From a checkpoint of a small transformer trained on Wikipedia.
Size: 9 layers, width 160, MLP 640 tanh GELU, vocabulary 512.
Architecture: LayerNorm before each block, tied embeddings.
Training: a variant of Muon for these matrices, 12121 steps.
MLP neurons of a small language model. Each row is named by its layer, matrix (up: input weights) and neuron, and shows model dimensions 0-159. Each number is 500 + 50 x the weight over its row's rms, rounded and kept within 0 to 999. Numbers have three digits each.
After each neuron's rows, "fires on" lists the tokens most often at its 100 highest values on Wikipedia text that the model never trained on.

L4.up485:441537481541537513548494523451495499467501581499454583524409505472500445425548469476440556575588437533507454493553425375457485605592464574548581457432524492425527532499446518503486488513471436465496584581519517488484515518514392438491489490523508504493536559491538494504508537509585517530387529518493369517448505520468625449583469411539587540487447457412507533459479468535567490468611520441509432476481536462538504470521429515519457479508595536483509527577557435490490503367464447
fires on: "ow", "is", "at", "ong"

L4.up52:491474533573443483542414637527505540466634578468445578474453496452517448553452523524498396546411536466566503520425455451512489470556486504463497509574443461412460479491447553488549540528613549537541431568468553532431465507582440518486424495511536501453525460512558486486486425413459514499474577499431547519532494392552618438471431447535537552491525516561591474520532487537386453517478489489523511475499485529556435560478381543467461563585529481446532509558552541506451539487496474
fires on: "r", "i", "v", "ur", "e", "y"

L2.up127:569631511404513515470537478513572488595566544506541525435426502509505443556524464552517502527483496510471460420537512541613415538423519466544517454530527481469565570365439455497505554451433469571501528572487497444476545460399487486451469491521435476513539535495475437515491451549473516477548406538508525554560573540492450580428478574546461534507524487515415566502540642418494479485416404513546606510478469503544480520512473488378454529520464477523395482453500561462479487550431524
fires on: " pro", " de", " se", "\n", " his", "\n\n"

L2.up156:479549501539512515415571474468561375515509505577506520444515440497488576519463530506446579453514349458510502478470495537604409544514463522518465401458502481493522451366470446442411523424426490535464530528386548486503446535488439532452506553502501501461452474414459434514515502578445421556501503462555529574469466489635584454489588545524533492508536455513485553521589518499511496515470494513534499522560563482475551618482515429550540480527488545507468554414473513501533483471549641
fires on: "our", "ive", "ear", "ir"

L2.up124:563531488541460494434389538560442540489525532497538579511506408458501496578465437523456454538505495512552457493449479507528506633427581564398465565555396522543468522567478415435434366542544519546559442572440506500490501462495456549539557530449517482463515510516498491511512493539492489449577448490501439530508446399503570540408528500539539459532541501553550494531457505414423524478659509464513477608518599442483459461451467583584475503466510491416449532516532509480535482440477563
fires on: "r", "ep"

L2.up145:494491556482512392500502557531557522539528510575492519456545558504535435613523563478464506433571501455479556551488509467490502620511485611468411509453488456475527464553479515491503477539426552470559542485542449477482530496458464470582563470411482558372498465552519542435469610462426513405482528450560508587500554503414483474548473407520500454489404490521478514612462441523406515533427459482493475522544396495599561514523510601569536462546522459490416442476518502488551507483387531
fires on: "et", "ent", "ay", "B", "P"

L4.up390:464517562422488598499578426422499533466585479445618543498534456384521455405474567519460434490479525490487454477504518492552472518554410549521468381502498479514506488471427520584529465500554498592515553527533499408533505605502521581542480479608462452570535477498542452591573456483589543518472507456506518577489537487460565539507458582532391488532444435459423502488516467478484458509498545535619451500378496476450455528433447414516453519482517546526496499524456531508398475516438529
fires on: "\n", "\n\n"

L4.up398:449505530504535552448556496579383493480484530552429398489447484513528446485492512516516422624456503478503449496529453533437502393498469493465480559588519543545447482537483520521529517445435478472546525491596552530458406460522425540483550474495467519516453462529449468511544531480431582391591512556552520544543532548451556515642526509525498481493560498541489535536456470492389512438483524446529492565511573541425464560461519369486500526480570550554461443433582541525444573367456558
fires on: "ol", "al"

L2.up600:499533452562509540535416469442508486506517464566559433509458474462474522578489501462445595541549515496475425525454447543579473622430462553460627476540455473460517437420588587545574455642475473406491453472460497508490424353418561514418494481464556496517511482502379526585536527509528506408455489507519488498451484489523504463504544481468594540466460548514435488519444419422533589550490452519531546526478509535507502560535536549499411472584549479493525472478456465527492596509527535
fires on: "el"

L4.up82:538556533466411433484526477538473521590533441540581574438415423503565572559667576474531543532478511504502544463438563513612478424465601493481524532438541454541486462484477524573556431499447475468428527542492459522515497518500575453514499566536506494475477547513456554554597438540445481511492506480439432514493584440424472488484451438540466531482495430454569458569516423385486473499473497448545615582479466491526457420446516579491450428557514406454510567546539504521491479484473465
fires on: "r", "ry", "re", "ri", "us"

L2.up624:553543633535545480440523431518510514551498602436448484545487453462506527432601488492458378552513500553468525476528526495535520563535488500546486523421530572490465419456418555468492581528453456527438477508510529495538501498433450498546557488504602462624535499479545426526522460463502539419537451544520535533428568590502447511442413470588573436484533476511456450481481393395502524473539439485574629574458492510443491554395517421478438489508506458413463465489492489561538555526511506
fires on: "x", " or", "um", " and"

L4.up516:612508530449472489439459586493511529520455511502515601571608551462531541480542436438468447537466434510568493540419456536503549470529481503476513466548452521572468398478419445499424459423537470500469442520397501530472548551468503560536597441490480494435521483524478508530466462478466354521509503537511451520519566421443442458448579509509449566495502498423470482509489430507570505486636511397629462517548491561439458508557476558589475561464490496515518502513600490564493448441567569
fires on: "r"

L2.up369:458562504531487546517505560541483557457480470446390555468411522392533513507461537444561459399552603445477491543498563505439452432398472578406409481564524514576524515489513514522457535488513549469531439596450524470522420455458558492518493435493555403581493470507457530440527535522605496527438569585459539482610462476597514499561531452533458492441539546506480468466591463523532550537499596494460426553449511504564447473495448453488596489500547519481478524527502428411474398469496526
fires on: "t", "ast", "ity", "ran"

L2.up93:437571521436555475458416488455461587576457506547488481443589531505499461520466506520540533491419487443441444389500501530476485448542556540504494454515535477473483547439525527509477461510439584557520584541538507429454544531460486499425464454424517440433558586539466494515541435409465645454523482450507473559457521592549631468548489465510486436463475613500425491421504428594561507526486496463482460562531454502495489537442559558557516430541516518443424567537479481487546425617567529
fires on: "ay", "il", "ber", "ember", "ch"

L4.up157:445575493486470524411573533435506567522523480462416413494486523480515544487512423507505544517537530565494544460549405465548580590519564524406475448469495546458474613581486551438539456548513446519462540477568554403514497435549516551544447579528543517549531464537417448500439506543495517486420369527483504516561411471485430546507544491452516438433550491586535519475408396548405530516516486528561433498538520450520529504503470482525392395479537524517408560479484557514596522558525521
fires on: " at", "p", "ac", "T", " T"

L4.up424:452471468459689611493417512502507471469516470558592479549426585438510580406436526464488412550532506542478477548516506451542471533571429475441442414410530438469513460499482515451492605565448446579540521542484532578507523476453466555551556545588546496471515460495444520465483447484469579499472581454456570570569460487453482472534484515449450469433519459528444436440504505592495527496444535591548514437482527489415505468523405584502504488533533501495412570492564461477529501495517543
fires on: "id", "y", "ue", "st", "ist", "\n"

L4.up476:457492497490517533438525448551467495514490502516412537508527441542476622477507413534520438525473535505498427427494499511458518615534444525450457532434470473601456537451517501464441552538521477536456476472538471477425453510506540457616433423555395530494500432516432516459561484489446480565536601518473520485557447456519445478410576523493488539500471410503559504500586474484434405541556597487500503525512558488498610527467464490459555548608552472539553525533541545447599593526338505
fires on: ")", "on"

L4.up512:462560504435486420505546571536475504551458608550414586602503500482456624555460429483526442458471462473503538540541516492462558516456429433469531548498567567528513545497508445472523522441556445470590507511493457549498481446539602494401458403465494434452554493483543495497481547454495448502494455494511490425557500458425444488544501376579497576439526505447499499540489499514426411517518379519560574547400585477458534557465633546457552457561504506570522476525542537472513475518432516
fires on: " |"

L4.up239:474558518495434526542562474383519534427477518416405464491544505492487562458448404493614528488483545461596529479573510519505474533535532518553446415566495587589460486428479516491416492563520580498495398511559517586457529569510486541571482455435556593416435376524528525466463427407405593430497545490533469472493570515459477438515459537559505453466451494554507455499522526513509490549416458553498543541533586545512474445547494553569491493504475478515561563616503465538470529503459469
fires on: "C", " C", "G", " G", "E"

L2.up581:523518512511471449459554422463509495518488613494543602471545509497428538458414462463549521478453467555548548503466493420439417483598630507475508491609504470516387502525425495543522507504424508493444504469511492448528580457407539527498527523482470515535531429469507496542568488504466556472520547548533394501545498471496523616517451551614596502568408483445432497526443509523531554510401549563492511409460484573544351443511530451424443482556474517510480570508502468509523421473543556
fires on: "g"

L4.up348:551534408567559426503590391515468457481641498430462548511536576472521560439517489420472543491531490381576470476487525514470523469458505485535461477455613459469442434491523525521525539459485558503527421505492599514456533579443513466507611498438567482483505501423482469438528542494430497402553581580469461428489490420498508531527476445545551415493471397425463488581509491517525574534457511570528542565498538545415478550507602497568489512535520488538416557417465501445540515539494522
fires on: "x", "ver", "d", " or", "mer", "ed"

L4.up594:591657583552498457491491516489554478500489462542529478522503493565464522494392495506489592433407471509500556594513554470541469508571484440513510399486467505465504636551484582469472499416492525518463473428510508427513477467486531458526477456464563397452543524542510534593440528450479498405532441477472616387539503542480557469498568441501417618501440511549448443501456556534454481462445553484527578449580566467523524584500504525554477520500467511424473531438492464505557486418501447
fires on: " th", "h", " K", " Ch", " k"

L2.up353:560377519590536479555494527490542519475581480586513505462513482485476464499485525447482521407599523501458506515412471523604485406564510528528462462521385448446513497554512446532454591593470438557524477475501484577553464530517419511546521610508453526437512461501506462472423540446551529535565533461579503541479491522572549375487427486503432531524507515500515541350449460459454513604550450562494536556472476535515477471499438494535413569519438486477450607503524509569495443448408492
fires on: "L", "F", "A", "P"

L4.up192:425519539429481533547514453544515531521493505459443507535398510420527538457535513560519356556506563521450373398463495505455510501497455457428499501553596539542508525487523601515484549501489419443446470554438600546483593465586477476563490522523531465407471537456578543506521476466443462502451528494545462521408555450599434449483514533529470463547520548478496518563482502422468459477536472510580533585526485496468548478501454488449448409535581500584410585626539505454508424559465510
fires on: "ed", "es", "ia", "ic"

L2.up225:508485492439503595441476602530506470500406441487487539488528594537503549473469445490454549511492593477494606557467526548484485505571495582493426530586557542512418441530556492455562550439506597471433551501507495526430488490482507471518449505421531578453545508598492432543470488498615416521470596434424484525484512579523448449493512444486500383527500428488458527578505484486431432481590492502453595421490523527497536459541399519551451413501467512541503508550504373403485518543495478
fires on: "et", "i", "ep", "ot", "her", "est"

L4.up129:465419471466315469511595511438433524512482510494526551555612486431518466520476503525507486509492518526546566422569493478614473537556484447444539536459531524599510511516464621530507546480506587523483451458535451529542458544444494505507442472492534533501465511484471487485474516461518602430484541463430501501520628566448580562421451560524515410484452426496510473563514505430441457459446609445469442529490414511459515487480515453439470501527541567566555565443477486493474502477636427
fires on: "\n\n", "\n", " U"

L2.up132:462509613452420549478419579480395529484417467558557528572464468505448484544598514514443502541482506515482478505496536506526527460502508458512455513495506487473498537446439566573455569535525479497559496388508543489498550535480502463451534564546483577466496497463486473481433473497450601626560520428501480470522474499472483520458588484485639558503482438476467464655533367497430496471540547434510541397462543483407502437554598418506471518525441476552509523568495466400513441564514539
fires on: "m"

L4.up123:520498498595546543559543590433451577541485472509499464460545500516492543547546517494532498339464558531401554422481516587459431463494460449452515443446484479500494460388532470536571493575499565385518573530486452535473449514494441510406407416543635529523505473562476490494547449523479528457462508447531474625537505543461440521515523465455468493440540534429467494463536524459467564389593467580509565555488552477547497464430546488485451460527514508573438475520586493444555486503516567
fires on: "al", "il", "ain"

L4.up395:551561380512534546373507511590519511465574456439497354493534541483557547471488467426516493533498556451584498429498450533516565474538495516511519444534574537484428512493523644453467532489556541615613538554498468458499535545465513538507540575479462578480492490501513496440558431418427619505477464499417497524541507544545507465588518566528460437442493506524532522581413438488523488483436574564410519483451511538443547497437446390463457515536485502493449509525490461483449542433505472
fires on: "ol", "al", "l", "i", "S", "a"

L2.up577:522563421560508468543540509500433580552470554451508444463479553474495445596487434500569461561490452470431593492432558437532532535439493441394480486542519515484562465486470434479560490420520534400455445561495478476533574553495542496400483489455616581477608520547552413487536494485393458494516548567587479506531575488536435463470517603483480521501417500491527452512542497504459400525439461426519523481528542576578451508469403446550603464563525475498461520571509487507447478582495529
fires on: " E", "E"

L4.up333:460483498424563523470612496480479532526474508540600480479477409449614481532540506536430455556527526524464503632539590457509462492535515467523482504522485510466476582543526539507470488440420452613492605362579558523521532498509505494471430537546442534464493439508450511452519464540415537620516493476445543473427490448529473460464489486517447428442529472528461547401500447531400539479466597576621475554524547473585520495479495456467509514533447442506462481491529497525544402568434590
fires on: "\n", "\n\n", "et", "m"

L4.up600:518543507432441443530532559561486537515594449495552582493474508387463550569512536509463536514454465470551506544464519471514461418512553566453569544554491543460543495471454500482528605457458544528606562404469464594544445498610463489424564491538511535434544494479457504499484421524554474547527450523469480424463441511536464542449540514607507574449531423499541508468516377587494425554481418441515470425487417542557529479482413436561581458490455563519465548390423460493455483522471517
fires on: "m", "ir", "or", "c"

L2.up631:547518589420552610434474479464508446461523467451520472476493567457512438514518496546490529500475547511561394603477495499481499633546508462417505483544435563483513525551473515561456538563428538548470470505467480472449560537488416506463526532519456443433521540518493456607489486447485464474547439496495428501431534417496464565532353502467460451579461499517398567522466512544544395412540535536582567515406502474481648412457534552489483568506508556488456579574466505484470505521491471
fires on: " that", "^"

L2.up64:524490503483505425495568555476514467484494445466538403525465467362474432525557447502517414502483466511518498553415465479536523533514513495377483552470540528500527571531550437513524530507476424532454541469499500459491426504514421475556416399523554488503501531513459513417511487488516499500576502496507475541539415429478484510500561525479525345464431460538577601592528459490501533592534530528648491546533507420587471579561524483454469506431487507535440552447541597587615432547506442
fires on: " at", "01", "ac"

L4.up399:545415481564504569475454462532476593611537464509626598443468543467428500508520508488485518558376533507490553490517528455478538444531490487598432469505530450538524447523548468482488513478553465459487514503478457473510553473460608490388506496518491459513442454531359427539558541509568481490481524530507500501471465458462435547597509482646429408514499448510541507477467503463430519499433511487389460457519518504548463506529575569585633436420570544531529555543485543422494445484524495
fires on: "if", "ud", "ir", "t"

L2.up158:526510467372571533502510555449488565569468457481463487533500511478436504421531537494538485469474558497478585418510501514501428480467552375461435540527580562571558477371643459509524406468471545485476523451438626501480448483546426443526418552542436477500497468498458538484461488573476516520447577443528556478539441511604406543462499544479550498504558497533436494473470510416573553469537489500568530403472545529529507472554544481521501591522462509484523458565500406399573550470487512
fires on: "\n\n", "\n", "=", "ame", "ly"

L4.up336:451478480426515534509507487460327460506483577503518427537506383445454536436536512510488471518505474432452461445467582596543479458572503546550580541491427493491459516498527529409486512528552612443482559510520492486479443503570525477608544555585513528530480481529464564488487492525527504525485474475494435494491534591500472486478564466467472402488502403444494584548626448579480463457563524548592511391459538541520494499471525446534450512463469563595467508351584458450554473508500513
fires on: "ur", "m", "ain", "00", "h", "il"

L4.up349:453495510550547350548500544445463464425497528450461528473492468490468544468471463526505478536532595455586488497546547457492471579554596554569565487521537467463455530482475485573492537417421507477506471479460421593473477412524481504466572503633404519528424501443433514560467488529446566523513585591472438531591613526530459462452482569466546499613514482518535454492465405502609514524460478429462418467479499523524453447523499505500469581559533491566443407513522512495486425520490584
fires on: "ter", "g", "t", "z", "our"

L4.up289:553485468497499486529521620521398575463495470557523495606504577507453484464529417552481552533525372540457495449509517445576558498497496580394492436543486397500508525487600520425510549414433443461400556408498357523541478559478517540492519506555414444501519448446532427494543461532520428438480447465561555573536467588431455475482569534539449463445516463565474501565511509532492586507518541477429564557485557505459440560469570529480440479502509493574510531570545510472552479496513515
fires on: "t", "est", "ant", "ist", "ast", "ord"

L4.up598:495629562438401529477533577547445507480435465417600479462466552508437498596505572573573550478457518536484477464514511512512536517535524462498463512556536548506451539416451486507524468454493516484496504573529518592495407539504480568589500502422403445536441467516493528483585545478516566523457480466565500471505494609568538479498568396548496536516493443547362486477422516520494505464445509421529435574484478484422403504460508502395519421536582459426545527585482436525539465545446555
fires on: "b", "and", "ell", "ut", "o"

L4.up532:550540556458641469424471591548430534464453510452464511496499565550408501413498560494515540498455546474534490455504591490494551524509416427576456465520464489584527526508521459380483493584510516475549559458463463528443524474564511530512512543547465489565490449585444557513484575486404420427451396459580518531512474520383492480522452465480541525458503472508471403512588494477484419510538373475452472526500479539486530497474508511574442451594482528542512554548426588603512538449477569
fires on: ".", " |", "6"

L4.up539:484496581403467496537390489420529435535542513522599561555517387455507522454441488509568441588539493537427489444431542440494484550542486539476499553506505451512514543423553458380540431614538487481436467537495472482579518504454557497574412481531537412539463544560460568432507509545607480427401518511521528568481410526474513517599567446538389474527505550473423560590484528542484462488543519496567462530502454506479491582496549553381481471502454481463544491492507450485514491442510527
fires on: "er", "02", "o", "el", "and"

L2.up80:598636528437467550578468494458444487470507516580490565456525536450512473399480466520477447569470532491555469528517466470493514517563430481488494431540479573582577484521475479501484516467414464483441413586564461539503435439563518440503599559439435532527444567491476576474675492541444524384438470487473490535460427562522515503495531490535476407499492455449556475461539561417474515515547503475537524544573503578585492383541499511537499501462592500481475518427461550421499537463492452
fires on: " that", "ut", ".", "ich"

L4.up158:498586522465536511432535449478556505528544547526630441557477504454523479492574412503520551475424466439421463457486487519504475530567529498477554444475528545587447534555500579477577510567515581539487510449538458418492435497486557466546525381516599454441463519433557451512601442429468507446522449464470547525548467554406526508496424539470471366475469561550417451593482508457494447433439465438517480538431432529462513539519455550433542510505566474504509516569600589436521529555548473
fires on: " f", " t", "ed"

L2.up602:586517508494513495424426556540435543464484506543608594588632546456511504470499391458511458473502435500503456505370534481558481560452514456478460399545417511462526391487460529477534400444597521498506451507466497499492519565529468540463562497466555528480611532561414465469513404467486455398462500554529435478538568407523472410463506585479484569495523534495605419543539432495528508504556540463543435547534536567494469521448518564522545511504502452471576476528561542516477471516477472
fires on: "r"

L4.up45:412507478451479574508513511427616504534487533514579508461464502450453527456513569563587463364513484505485494526525479589557520529433456407430448469492541484477516547496503570556496423531512447504472511535541539515473503566532482564466487524547439625455505534509473488494503416497578514513539507440461552609394545436455559426523531516526502408500459422571539504478435525538454480437486456431589454578509554574592442520481563416474475461492451487639530410515561565531481484442522492
fires on: "\n\n", " M", " R", "al", " Mar", " Un"

L2.up146:570455537477450498503447490458540455437507481522464549504492535485462552481511479551469532572409516479535446414494563509526498500465518491469361661461432543513424528453475466453382559564566457450423576551460501470518492521472544522510486437603488506488507366593530534544538497486387507489429433551631496479412455562515454528440536496408471491533518516497532459503542501596468471507467470540548490549487470536520456437482502469503518528646519551534464509444528455499551618530538513
fires on: ")", "y"

L2.up476:500518495549457485539585522543479502328562492616524575487517549391531460507540524582477437523491489506470546513515491570562424483391484534480461549508621448454493429525468442541575534442461409495466485477484505551530549527517467450517563469482494532520496490467502507461537494496485472478469520557415546471488546556439523487464508520390557452529391410589559458528414450492508520555460593472466541537490484543488407524483431432561490463471647555523600484501422510491524502427506568
fires on: " and", " as", " A", "ct", " –", " In"

L4.up0:505427519512488440548559406588501452592491587576521519449659489521441501543516474450517546577408562462454511481394484339568539519538540525506486455533549527508585490533423523502535435575460394496437534484511448484539514549494465471494514456412417589545500406496488514544525529524467527492521503536452525495537468518489503515471492458522502447582455484500452505515552516519482519545313516592493509434479533392491441460556556462458490437498478527535550516454512474529578551542474489
fires on: "g", "ent"

L4.up224:506411520585448437575543576521434514520571542533541494531590472514523457475437443529556525585475498488525532524485430480518579459547480569441578422492491523645482544535519471518534536557440446524458474466446456453524538551487550488449493438551505450406506481557408425410486585492472507409498534381564553449605491565464617477503529431531448532464472422475553531449533534467441458575487569514478491515561407455548523543487511518473486532487562462511544405453523486439499416443494521
fires on: "\n\n", " W", " w", " C", " L", " T"

L2.up351:479464514600509493516487514430445496532441447538617463477544406453559434425546584474465560463492431502536515548400457509469464471408475601405436530495553489554538496475442486502479429521497527494504543520406420530544443597521498533539478425559480434535529515459453572467485591513501501423506591516424446566617510478491545530536541460539476515535472495432549435483478478496606513485538541483532458551503403448474478427468499528535604509577594462520518556547558467429486460560478597
fires on: "r", "ation", "ated", "ate", "est"

L2.up416:512505504560515506469552530586473522543502473493505398447513428527395447498494559483461583556543551455530428448549440630486448553657555534489457560521488453497451569502444507584512544502579445556568475468504537468448534524484425462456534541478449587504534576458410488531507492461494524517465492441513411513526524492541469486420528455483555532473405537493453427585552598530532464466553432382452530400461512465511452557469510500440536528470520441479542508591472500419436468527594540
fires on: "–", ":", "ro", "\n"

L2.up143:463527469518636470547511488512493448561463524578508556671484453427465520518387504519435520489496538489554425639451500571549493463610464560480565521537470498459492479492489563513491503530549593562478535497467520507434491461477388523528540487484419512444544510465560516467475549499457527479416501523452524422486525411496460558564561469497387521563455457495483464526507539504602485369498512527459492502581437546503499410572547544571469520545494473451497420425506512580428473483524464
fires on: "ers", "id", "X", "ort", "Q"

L4.up116:581505520508559476512546582525491461442372487497522447605498638571487542510525489470550514498555502538603429543503532422477441465497541548443466572481604519504553488462461475461539450511439489459565540558507435441468567483469509474498541505474531428452543602439520567493529400497485502560540456457414510543423520460487527532596475422530418512571442495453524470548467459422497565500549491580419586534460517480505466381505597503473458525411471510487456488484536539450517550492502378
fires on: " St", " st", " that"

L4.up588:501532548578541472448536442492502424471590457545466479517474444536472475487476355539512530559516443466542451408550577540513553526496537554487469564483566543468480519466452497498522528578474498454537483453472458398588463475567545472441494491526440532511445499499512533507453483504540423505487471538560515578506504517578452482547564581522535487531528431451508428520456444463452416552439421477541560607567541531532601531311519461456557420421525465473576477440471551536562408537571477
fires on: ")", " c"

L2.up250:528435589458411475593422514459530467503521556537452504461511544410492533490480447415513554488467462357532465539496553493439576406507538550470495532503565566558619473501537557515435553538555486518532521550540511575584494415583468431403499512572535519509489511548547484490463614543610524550485551474477472541522460426445515538492553486557511535471527456468530513386497456452388490574482417528455419470402511539468566469457513464497433519525521562507509443444506478506528404525536478
fires on: ")", " is", "ity", "R", "al", "}"

L2.up321:496506517514433528440490506443504554510440494538627489421464490402536517474518486401510474399433474537543497546477497399497523509424534551599481506501539424493474530506450514559397466472526550453562521465598474433505589515498439605496520508610482455498518544539493445475515530587551585581537421446470573452536469485516608510483524395516555501472522516526508450595492518439499460530455493452583610475570440548484529486552536439526486468512404430467482472474493489370499553540457467
fires on: "m"

L2.up452:450552548443554559442513465581410535550520489513542470490606523501480385509484549525551493455561459468437463419416472513539515553479598437477463577509445525520496544434556551507518514501452504455567477609444483466423545576495504477530484463539581521485551510451513462482549511446543449542431452449502523595444504614535510552559514511510510422462461579506401468509419375538527534481511431590405546515512375474432518472506469475466490482477491578519513617532552503437540498450485430
fires on: "il"

L2.up394:457544421549479437543532528477523517461446548459420630523511406481444448518500516482521529563509514424488527486444560469514467509516489479518589495478426444572519491482550430491504480554485485600517459507480407421415515512530497514565532496553479579441519545435501553461497447551577533416444467593571574526506492510520471464465483516445536489490461467569490429454528532499460544516547380545421508585508575446476390492646557520492449557526557501513408528424396452448532594570472497
fires on: "ig", "oc", "art", "02", " re"

L2.up500:550484520399457580522583606489511531501549516541559490438461440443518556520518478490534481395542472459416435422500446535499483506486557457517550591594514509556559507532599544540540528577448578444533492531544517480615450520472430487448461427519498416475461485561486475522566540494509515463458535555494548515529488473477554510577601494519579458432451462423523542394452492519460524542561439533382422381480495455537536485545490459492472444518516487436442382502582495506530443541470426
fires on: "ity", "ame", "a", "ran", "in"

L2.up628:518618552421425502481517467457509502520501429613483475523546473537496473515509434403496480572474467408613500580476411508510489523545507562485496497485546531474555462567572518356570429582478446461492485498475462570564452526587449522489446482489495449535503452465613543565520513434461541448491492521507487528519426512557416491509476484545479463563465510463539450530480559400504438558460395553446538531564495484508490524438523597452466529487479441447422492589519632478528532518425577
fires on: "ed", "ation", "ated", "ing"

L2.up33:584585558450412551425551507490536535535589516590520528451451593556546410596574479541551476506463480456459463524554436459507481462478517476503496517525456470474569471413488522428537458364516495470463531601494479540502466480439477434483460417554491434448536395498503457555557569553482531476656514518496520561577509482520578470443429501481503460565405540487500577440486534423477474437495442453599520452457516474586515477457534587432532548451539518528503464548489538484499485498434461
fires on: " o", " f", "ra", " b"

L4.up549:556484436486476476542510529455507567453450407491505499476454440428473503528412552475533418494594488460464478539465547408485597557473460424460519467436475420486517618549559478520564566473463486449432573492514529547549519542456442510523485544524622500512526528518501423575430527516518503423521437539549517437481531516455551476455512507541499383533575521463383478523448504421521511509512572440511497508526578587570409560616504502491507447484483443502601398484458632527517490507543533
fires on: " be", " w", " k", "k"

L4.up373:544526504554530539447510549494561458502441409453514478480520599525425555532462403425495449455537514567400504545472464513611544538514564556376568542411447572450471530543581493441488538570461465441405586491538486496492481440518475455495452436533603525469457478501482485444459509517528486478413530529427492533504490459439586546542516419568546465535418448645474490540520471499539540499525455483524507525412554595506491503563476486465390435468548527489531482552492468435458595554506471
fires on: " t", "el", "est"

L4.up7:581580564550500407526406512518518531510543482504475521536574513549488524557471401539509561546459423462455555463480521464476516457476554507423535380516535555447554471572480425490569536531540519581491552534493487439447619486496491477522521538513478561478616483381542439498417441542589516498479454576457557530423470572515531543458518502452499578490455508483531411468533530520538468601470512410410498472472508471473458428586488507454469462483543592432535507458458606522428547431436462
fires on: " ", " e", " re"

L4.up380:528414470469532503408513496461538521455451540489446497537512479548563499453537529539463506554452431397497500539519513515483496473573436589498535468493480514484501469575547525527378590593448452491499532500517492448541552458394495450540473426480504553464574454501531520543509478578545413418554545515394559462554451470501615488477583458526462628454440508601463573537547570565526479453421479556557518499584422519414453442541427487423525504561479455519487425471548424524414517495503513
fires on: "ill", "ist", "ue", "ate", "iv"

L2.up475:494566512411534489535606646507556587439504526513438467429474470474553586452491463538478473497450425519661507598489495474475461497503477547506490495573518531475530425471539489458507578499567514502556548490550537576583471475502523494503528527486418464540485449477527441541490461437431421446489548409428457491436578562445420404444542403609517391459451553471559507439508475524504472552480464476504462470487498514435513546534452473547518581577530504497496536522451508448575605514505457
fires on: "C", " |", " by", "\n\n", "8", "–"

L4.up501:577449542526472562506547506536542491524507508456445417543429430383478517556471489475506503525451534470491503467488601474522484469501498393559527463608509532532507512474493481474480526508509467548504609435509557541530372430549516530575475430499408522534575466490464565459555482502492478528507566476527430536511496448535393407477558546427472609507464555500563473511514532469498485577505425520443493455564447510605456545396525508578420420541521552429532507371435594512437453464467541
fires on: "op", "am", "\n", "he", "h"